{"num_hidden_layers": 21, "hidden_size": 256, "num_attention_heads": 4, "num_key_value_heads": 4, "head_dim": 64, "intermediate_size": 704, "vocab_size": 4453, "hidden_act": "swiglu", "norm": "rmsnorm", "norm_place": "pre", "norm_eps": 1e-05, "positions": "rope", "rope_theta": 10000.0, "rope_fraction": 1.0, "qk_norm": false, "attn_scale": 0.125, "bias": "none", "tie_word_embeddings": false, "parallel_block": false, "init": "trunc", "init_std_qkv": 0.0239, "init_std_o": 0.0, "init_std_up": 0.0239, "init_std_down": 0.0, "optimizer": "muon_variant", "learning_rate": 0.0117, "beta1": 0.95, "weight_decay": 0.022, "lr_head": 0.00668, "max_grad_norm": 1.0, "warmup_steps": 200, "schedule": "wsd", "decay_fraction": 0.898, "decay_shape": "sqrt", "final_lr_fraction": 0.0, "batch_tokens": 131072, "max_seq_len": 1024, "doc_mask": true, "z_loss": 1e-05, "train_tokens": 553800000, "max_steps": 4226, "dataset": "wikipedia_en"}
MLP neurons of a small language model. Each row is named by its layer, matrix (down: output weights) and neuron, and shows model dimensions 48-111. Each number is 50 + 12 x the weight over its row's rms, rounded and kept within 0 to 99. A neuron's up and down rows have the sign that makes its largest values positive.
A block is one neuron, or neurons of one layer that tend to fire together. Before each block is what it responds to, as a language model described it from the Wikipedia text at the highest values.

Word pieces that cannot stand alone and need a continuation: un in was unable, apostrophes in we're and O'Connor, and name fragments like L-ind-say.
L18.down432:21 40 48 59 56 45 47 47 55 38 51 50 50 47 42 46 49 39 24 41 48 40 45 55 56 50 46 44 52 56 54 57 49 44 56 60 51 82 42 53 52 45 59 49 48 52 40 44 51 35 43 43 39 49 38 43 35 49 40 40 42 66 25 56
L18.down701:50 53 39 32 47 39 54 54 67 81 65 39 63 46 58 41 29 63 63 18 41 35 60 55 51 53 52 64 48 50 54 59 53 27 27 48 48 53 44 33 54 39 48 49 50 74 53 39 29 45 35 47 20 49 48 55 45 39 32 38 47 39 65 39

Short mid-word fragments (er, en, e) directly after a word's first one-letter token, mostly c or C: cl-er-k, c-e-asefire, b-ene-fits.
L8.down29:66 44 57 40 71 51 20 45 51 49 57 52 57 35 56 46 50 79 70 55 51 52 46 44 51 38 11 57 48 51 42 45 58 63 53 30 54 33 63 38 44 67 45 46 44 35 56 52 50 37 43 57 41 46 10 27 47 45 55 71 35 49 53 53
L8.down131:45 45 44 43 51 39 48 65 47 32 44 37 73 52 51 59 52 50 66 30 47 78 59 66 64 33 56 59 46 55 66 55 75 24 38 46 28 62 63 54 42 35 53 61 55 45 57 64 58 30 49 30 45 49 68 45 51 56 56 68 48 55 47 46
L8.down222:65 66 56 50 57 52 39 46 39 35 42 72 55 45 76 44 57 57 51 49 44 59 64 28 78 52 47 47 30 66 33 51 34 48 57 55 69 57 51 43 32 53 42 59 46 62 74 44 54 41 36 67 52 38 60 72 62 49 49 47 73 73 59 24
L8.down277:46 60 47 69 35 38 42 44 41 39 43 40 44 43 43 64 43 68 43 43 48 35 43 33 57 37 33 52 42 43 42 42 19 45 18 53 59 56 56 60 67 33 34 47 71 37 45 62 43 58 51 37 45 52 46 45 49 64 58 69 54 51 55 61
L8.down509:74 29 49 42 46 39 51 50 58 57 48 28 64 53 60 63 53 42 51 68 17 52 42 26 52 28 56 48 55 22 69 44 40 43 47 49 28 56 60 45 61 43 45 28 51 27 78 63 23 61 51 39 50 55 51 55 62 59 45 52 47 34 51 64
L8.down544:51 41 50 48 50 50 45 58 53 49 41 39 59 33 48 73 53 48 27 72 46 67 45 28 53 57 55 53 64 45 58 51 59 67 36 64 66 54 56 63 22 57 36 39 56 55 64 43 29 66 50 58 55 37 36 63 49 39 36 74 66 35 71 55
L8.down595:66 52 72 32 60 46 47 55 65 42 60 60 80 54 43 55 47 62 50 42 51 48 43 64 41 63 66 29 52 48 56 48 30 70 52 58 39 62 43 75 27 52 50 13 57 76 59 62 32 27 58 45 56 32 50 55 44 34 70 41 53 38 69 49
L8.down700:47 59 43 55 42 37 65 49 54 55 44 61 70 36 44 48 64 68 53 64 66 40 54 58 69 50 50 40 61 60 58 55 47 42 59 55 63 53 72 63 54 45 57 68 34 45 52 44 44 34 39 64 62 34 44 70 41 72 39 67 74 45 61 54

Third-person subject pronouns (he, she) opening clauses in biographies, plus section words like career or life in headings such as Senior career, Personal life.
L8.down41:64 53 50 69 47 43 50 40 50 52 64 51 60 50 33 64 40 52 38 21 51 56 63 61 57 46 27 64 43 66 47 50 57 49 61 37 55 34 37 50 33 44 48 42 48 33 38 50 45 57 54 68 66 63 55 52 47 72 41 41 36 66 46 39
L8.down155:54 52 29 65 55 46 66 47 51 41 41 53 48 46 53 45 51 56 39 76 57 56 45 52 42 62 33 71 27 57 45 48 38 68 42 55 29 65 67 48 44 33 45 42 39 51 34 47 50 56 65 14 38 46 68 59 63 55 62 58 42 52 54 47
L8.down260:41 56 64 43 52 37 40 37 13 65 51 74 55 58 54 61 45 48 56 74 61 46 39 70 50 48 56 45 49 56 46 60 64 60 62 46 39 48 48 47 55 43 52 52 36 20 60 55 53 66 63 77 56 53 50 47 18 57 42 63 59 60 49 35
L8.down339:48 45 21 61 57 56 70 53 39 64 63 33 41 27 61 52 59 46 39 41 63 60 30 47 66 46 27 49 62 41 61 53 52 58 40 77 39 65 50 33 37 47 59 58 66 37 43 53 45 52 57 68 59 53 54 46 55 35 35 35 55 51 53 41
L8.down477:62 56 51 81 39 44 71 54 56 47 51 49 46 60 31 61 73 55 63 50 36 38 54 66 52 49 62 42 50 35 49 45 46 48 53 49 36 67 49 45 45 46 47 53 66 60 60 34 58 23 42 50 37 30 56 56 52 35 41 52 27 74 52 65
L8.down482:46 48 55 52 82 39 58 37 40 54 49 31 62 42 30 80 37 60 60 51 36 50 55 48 31 84 59 47 19 46 53 51 76 45 54 51 39 64 50 50 50 45 33 45 48 48 63 53 53 27 47 50 63 48 44 40 45 54 60 25 35 55 80 64
L8.down607:62 43 32 33 64 54 63 43 35 62 76 41 58 66 46 51 39 64 53 47 44 52 53 61 49 57 57 46 34 56 55 55 81 36 62 57 37 39 37 56 34 66 49 47 61 46 57 45 26 58 38 57 33 48 46 33 50 69 59 34 54 35 43 42
L8.down631:48 50 47 58 40 55 56 64 51 50 39 38 38 63 45 57 42 51 69 34 39 54 51 27 50 43 40 41 40 60 53 43 22 82 52 70 32 48 65 47 59 58 61 58 64 52 61 62 42 58 41 34 35 16 59 45 53 55 86 40 41 46 61 42

Single-letter word-start pieces G, g, F (From, Growing, gained), often opening a paragraph; also clause-linking which, who, He after commas or periods.
L14.down446:52 44 38 25 51 44 51 50 50 55 61 42 52 32 47 54 68 45 49 65 42 66 29 25 71 53 49 53 41 48 53 42 56 56 53 65 33 73 37 63 20 54 56 48 33 54 49 24 39 62 48 61 45 37 55 51 29 67 43 61 64 51 71 68
L14.down486:70 52 46 52 46 26 40 78 29 54 51 48 59 38 45 61 42 57 47 67 48 57 60 60 49 56 55 44 46 61 50 52 42 65 61 73 34 43 63 46 52 42 52 48 42 49 66 48 47 51 41 41 33 60 62 43 50 49 43 35 56 42 42 46
L14.down487:45 47 23 41 78 65 59 42 69 44 70 61 69 48 47 65 71 62 60 45 32 29 58 64 55 50 52 33 59 58 54 49 54 41 50 50 50 51 42 64 48 50 41 76 54 64 41 43 62 45 50 48 55 48 54 52 45 50 55 46 63 37 43 40
L14.down521:51 51 58 57 43 43 58 24 41 58 38 45 45 35 44 33 56 49 31 47 49 36 51 29 37 38 47 62 26 68 44 58 56 48 58 59 34 62 57 62 41 49 36 58 44 49 55 68 47 47 42 33 68 48 67 69 55 50 55 41 65 39 40 40

Apostrophes and colons inside song, show and book titles or surnames (I'm Sorry, You're Next, O'Connor, Jane Doe: Eye), plus mid-word pieces of proper names (Plymouth, Glyndebourne).
L8.down18:36 46 54 41 51 57 63 47 43 29 69 52 58 49 40 45 69 36 64 38 44 51 62 38 38 52 75 61 56 61 46 47 57 41 64 29 45 67 75 39 51 52 56 57 72 58 49 63 53 58 47 54 50 42 50 67 38 35 54 54 53 45 38 61
L8.down270:58 41 72 75 70 61 61 70 57 55 37 45 76 13 42 46 51 45 60 41 58 46 38 60 57 52 54 49 28 49 58 48 34 30 56 60 63 36 44 50 45 56 51 44 62 59 33 53 49 52 42 44 43 39 49 70 54 49 51 59 52 62 44 44
L8.down298:63 30 44 55 64 68 58 67 55 55 37 65 67 52 47 53 49 38 37 72 49 56 62 46 60 50 37 41 47 73 59 76 60 49 47 64 73 58 38 71 54 74 47 43 42 65 62 50 33 61 50 47 62 56 55 52 59 67 53 57 43 54 62 61
L8.down311:56 63 41 40 52 60 20 46 63 40 25 55 42 50 60 42 40 53 33 54 50 47 33 45 50 38 60 44 50 38 63 54 54 50 68 58 48 64 38 62 60 16 61 62 51 58 61 47 57 34 48 55 38 37 60 67 63 49 44 66 42 51 46 61
L8.down392:55 46 52 34 80 61 60 57 70 41 58 41 63 43 45 59 27 35 43 41 55 45 13 58 28 45 45 72 67 58 52 56 52 68 38 60 71 52 41 74 37 42 47 79 43 58 46 52 53 55 54 43 40 51 38 40 49 49 42 66 53 49 38 62
L8.down600:68 52 44 61 58 55 40 36 67 53 38 20 57 70 56 56 48 64 38 36 59 52 40 51 64 41 46 39 61 62 59 59 40 70 55 61 48 36 61 57 50 63 39 60 18 57 70 52 45 30 53 53 26 27 25 42 47 42 56 54 40 54 40 53
L8.down660:38 54 45 52 44 40 32 44 45 43 50 48 49 61 43 23 49 39 64 61 45 48 38 40 65 54 43 59 59 66 52 56 38 44 52 39 40 47 41 47 60 41 46 78 25 68 57 27 61 48 51 53 30 38 56 51 64 40 22 55 42 48 39 56
L8.down690:69 41 60 42 63 61 31 48 56 45 41 47 41 37 75 69 33 31 48 45 35 50 54 60 56 49 57 68 35 55 68 42 63 59 42 69 69 52 42 54 55 60 63 68 44 30 43 30 48 44 60 47 47 58 47 61 58 20 45 52 36 51 51 39

Short fragments in the middle of words split into several pieces, often after a first piece like C or Sc, e.g. "ra" in encourage, skyscraper, Corsair.
L14.down65:56 56 36 35 68 45 54 48 59 72 47 59 56 42 44 67 73 52 41 64 38 57 62 52 37 68 70 47 51 42 42 45 53 55 47 42 54 71 29 37 50 42 73 78 33 30 28 39 48 32 58 56 36 49 55 47 51 45 65 63 41 64 60 46
L14.down212:47 45 56 61 34 41 40 52 54 57 49 66 42 45 77 38 58 81 82 34 46 55 57 43 49 50 60 64 51 46 56 64 33 52 64 50 58 67 52 48 55 45 43 53 52 64 66 61 65 51 48 63 69 50 59 35 35 45 13 41 34 42 46 38
L14.down276:67 45 52 73 42 39 36 44 36 35 29 39 76 46 49 64 67 57 43 43 52 61 64 47 51 50 42 58 42 54 48 26 21 74 24 61 69 36 43 43 51 54 44 14 48 63 56 33 38 44 45 45 41 41 55 20 55 34 49 23 53 62 56 73
L14.down586:36 39 47 53 64 62 47 63 62 66 58 68 69 58 47 53 51 41 41 45 67 54 42 65 68 51 47 46 53 37 36 70 51 36 56 44 61 59 73 73 49 41 41 47 62 43 38 45 41 38 48 55 53 56 74 25 56 57 44 43 73 45 54 80

First sub-word piece of a longer word split into tokens, such as The in Theodosius, un in unification, De in Deutsche, or a lone space before a number.
L18.down37:59 70 52 66 53 52 65 48 33 59 58 45 62 35 40 51 42 65 40 57 54 44 51 64 37 60 45 56 50 71 55 45 67 56 44 61 55 44 51 67 59 41 38 38 69 57 69 53 47 38 62 83 42 45 37 51 53 60 52 44 55 52 44 36
L18.down486:80 33 41 78 79 61 62 42 57 71 64 60 43 74 71 53 55 47 53 47 59 55 63 44 41 55 51 68 69 56 47 39 62 58 53 41 27 66 52 44 61 67 53 53 48 41 65 30 42 46 44 52 40 59 54 50 46 33 35 41 59 64 48 62

Fires where a person subject ends and its verb begins, often on he/she or an auxiliary like has/had, mostly in biographies: "Since then he has", "she made".
L18.down45:56 62 38 19 07 38 36 50 41 49 30 51 61 49 44 41 43 46 44 50 40 42 50 47 45 34 49 64 78 52 53 45 48 59 37 66 37 54 36 55 46 30 43 51 65 53 72 38 40 45 49 18 54 58 44 46 28 51 42 49 65 34 65 69
L18.down251:44 42 52 50 48 61 35 53 57 56 62 38 73 60 61 40 17 41 50 48 40 70 39 59 36 53 33 59 56 46 62 39 63 37 63 63 55 55 49 27 58 51 43 39 52 55 24 31 74 29 35 31 32 54 46 73 63 48 62 69 51 59 48 65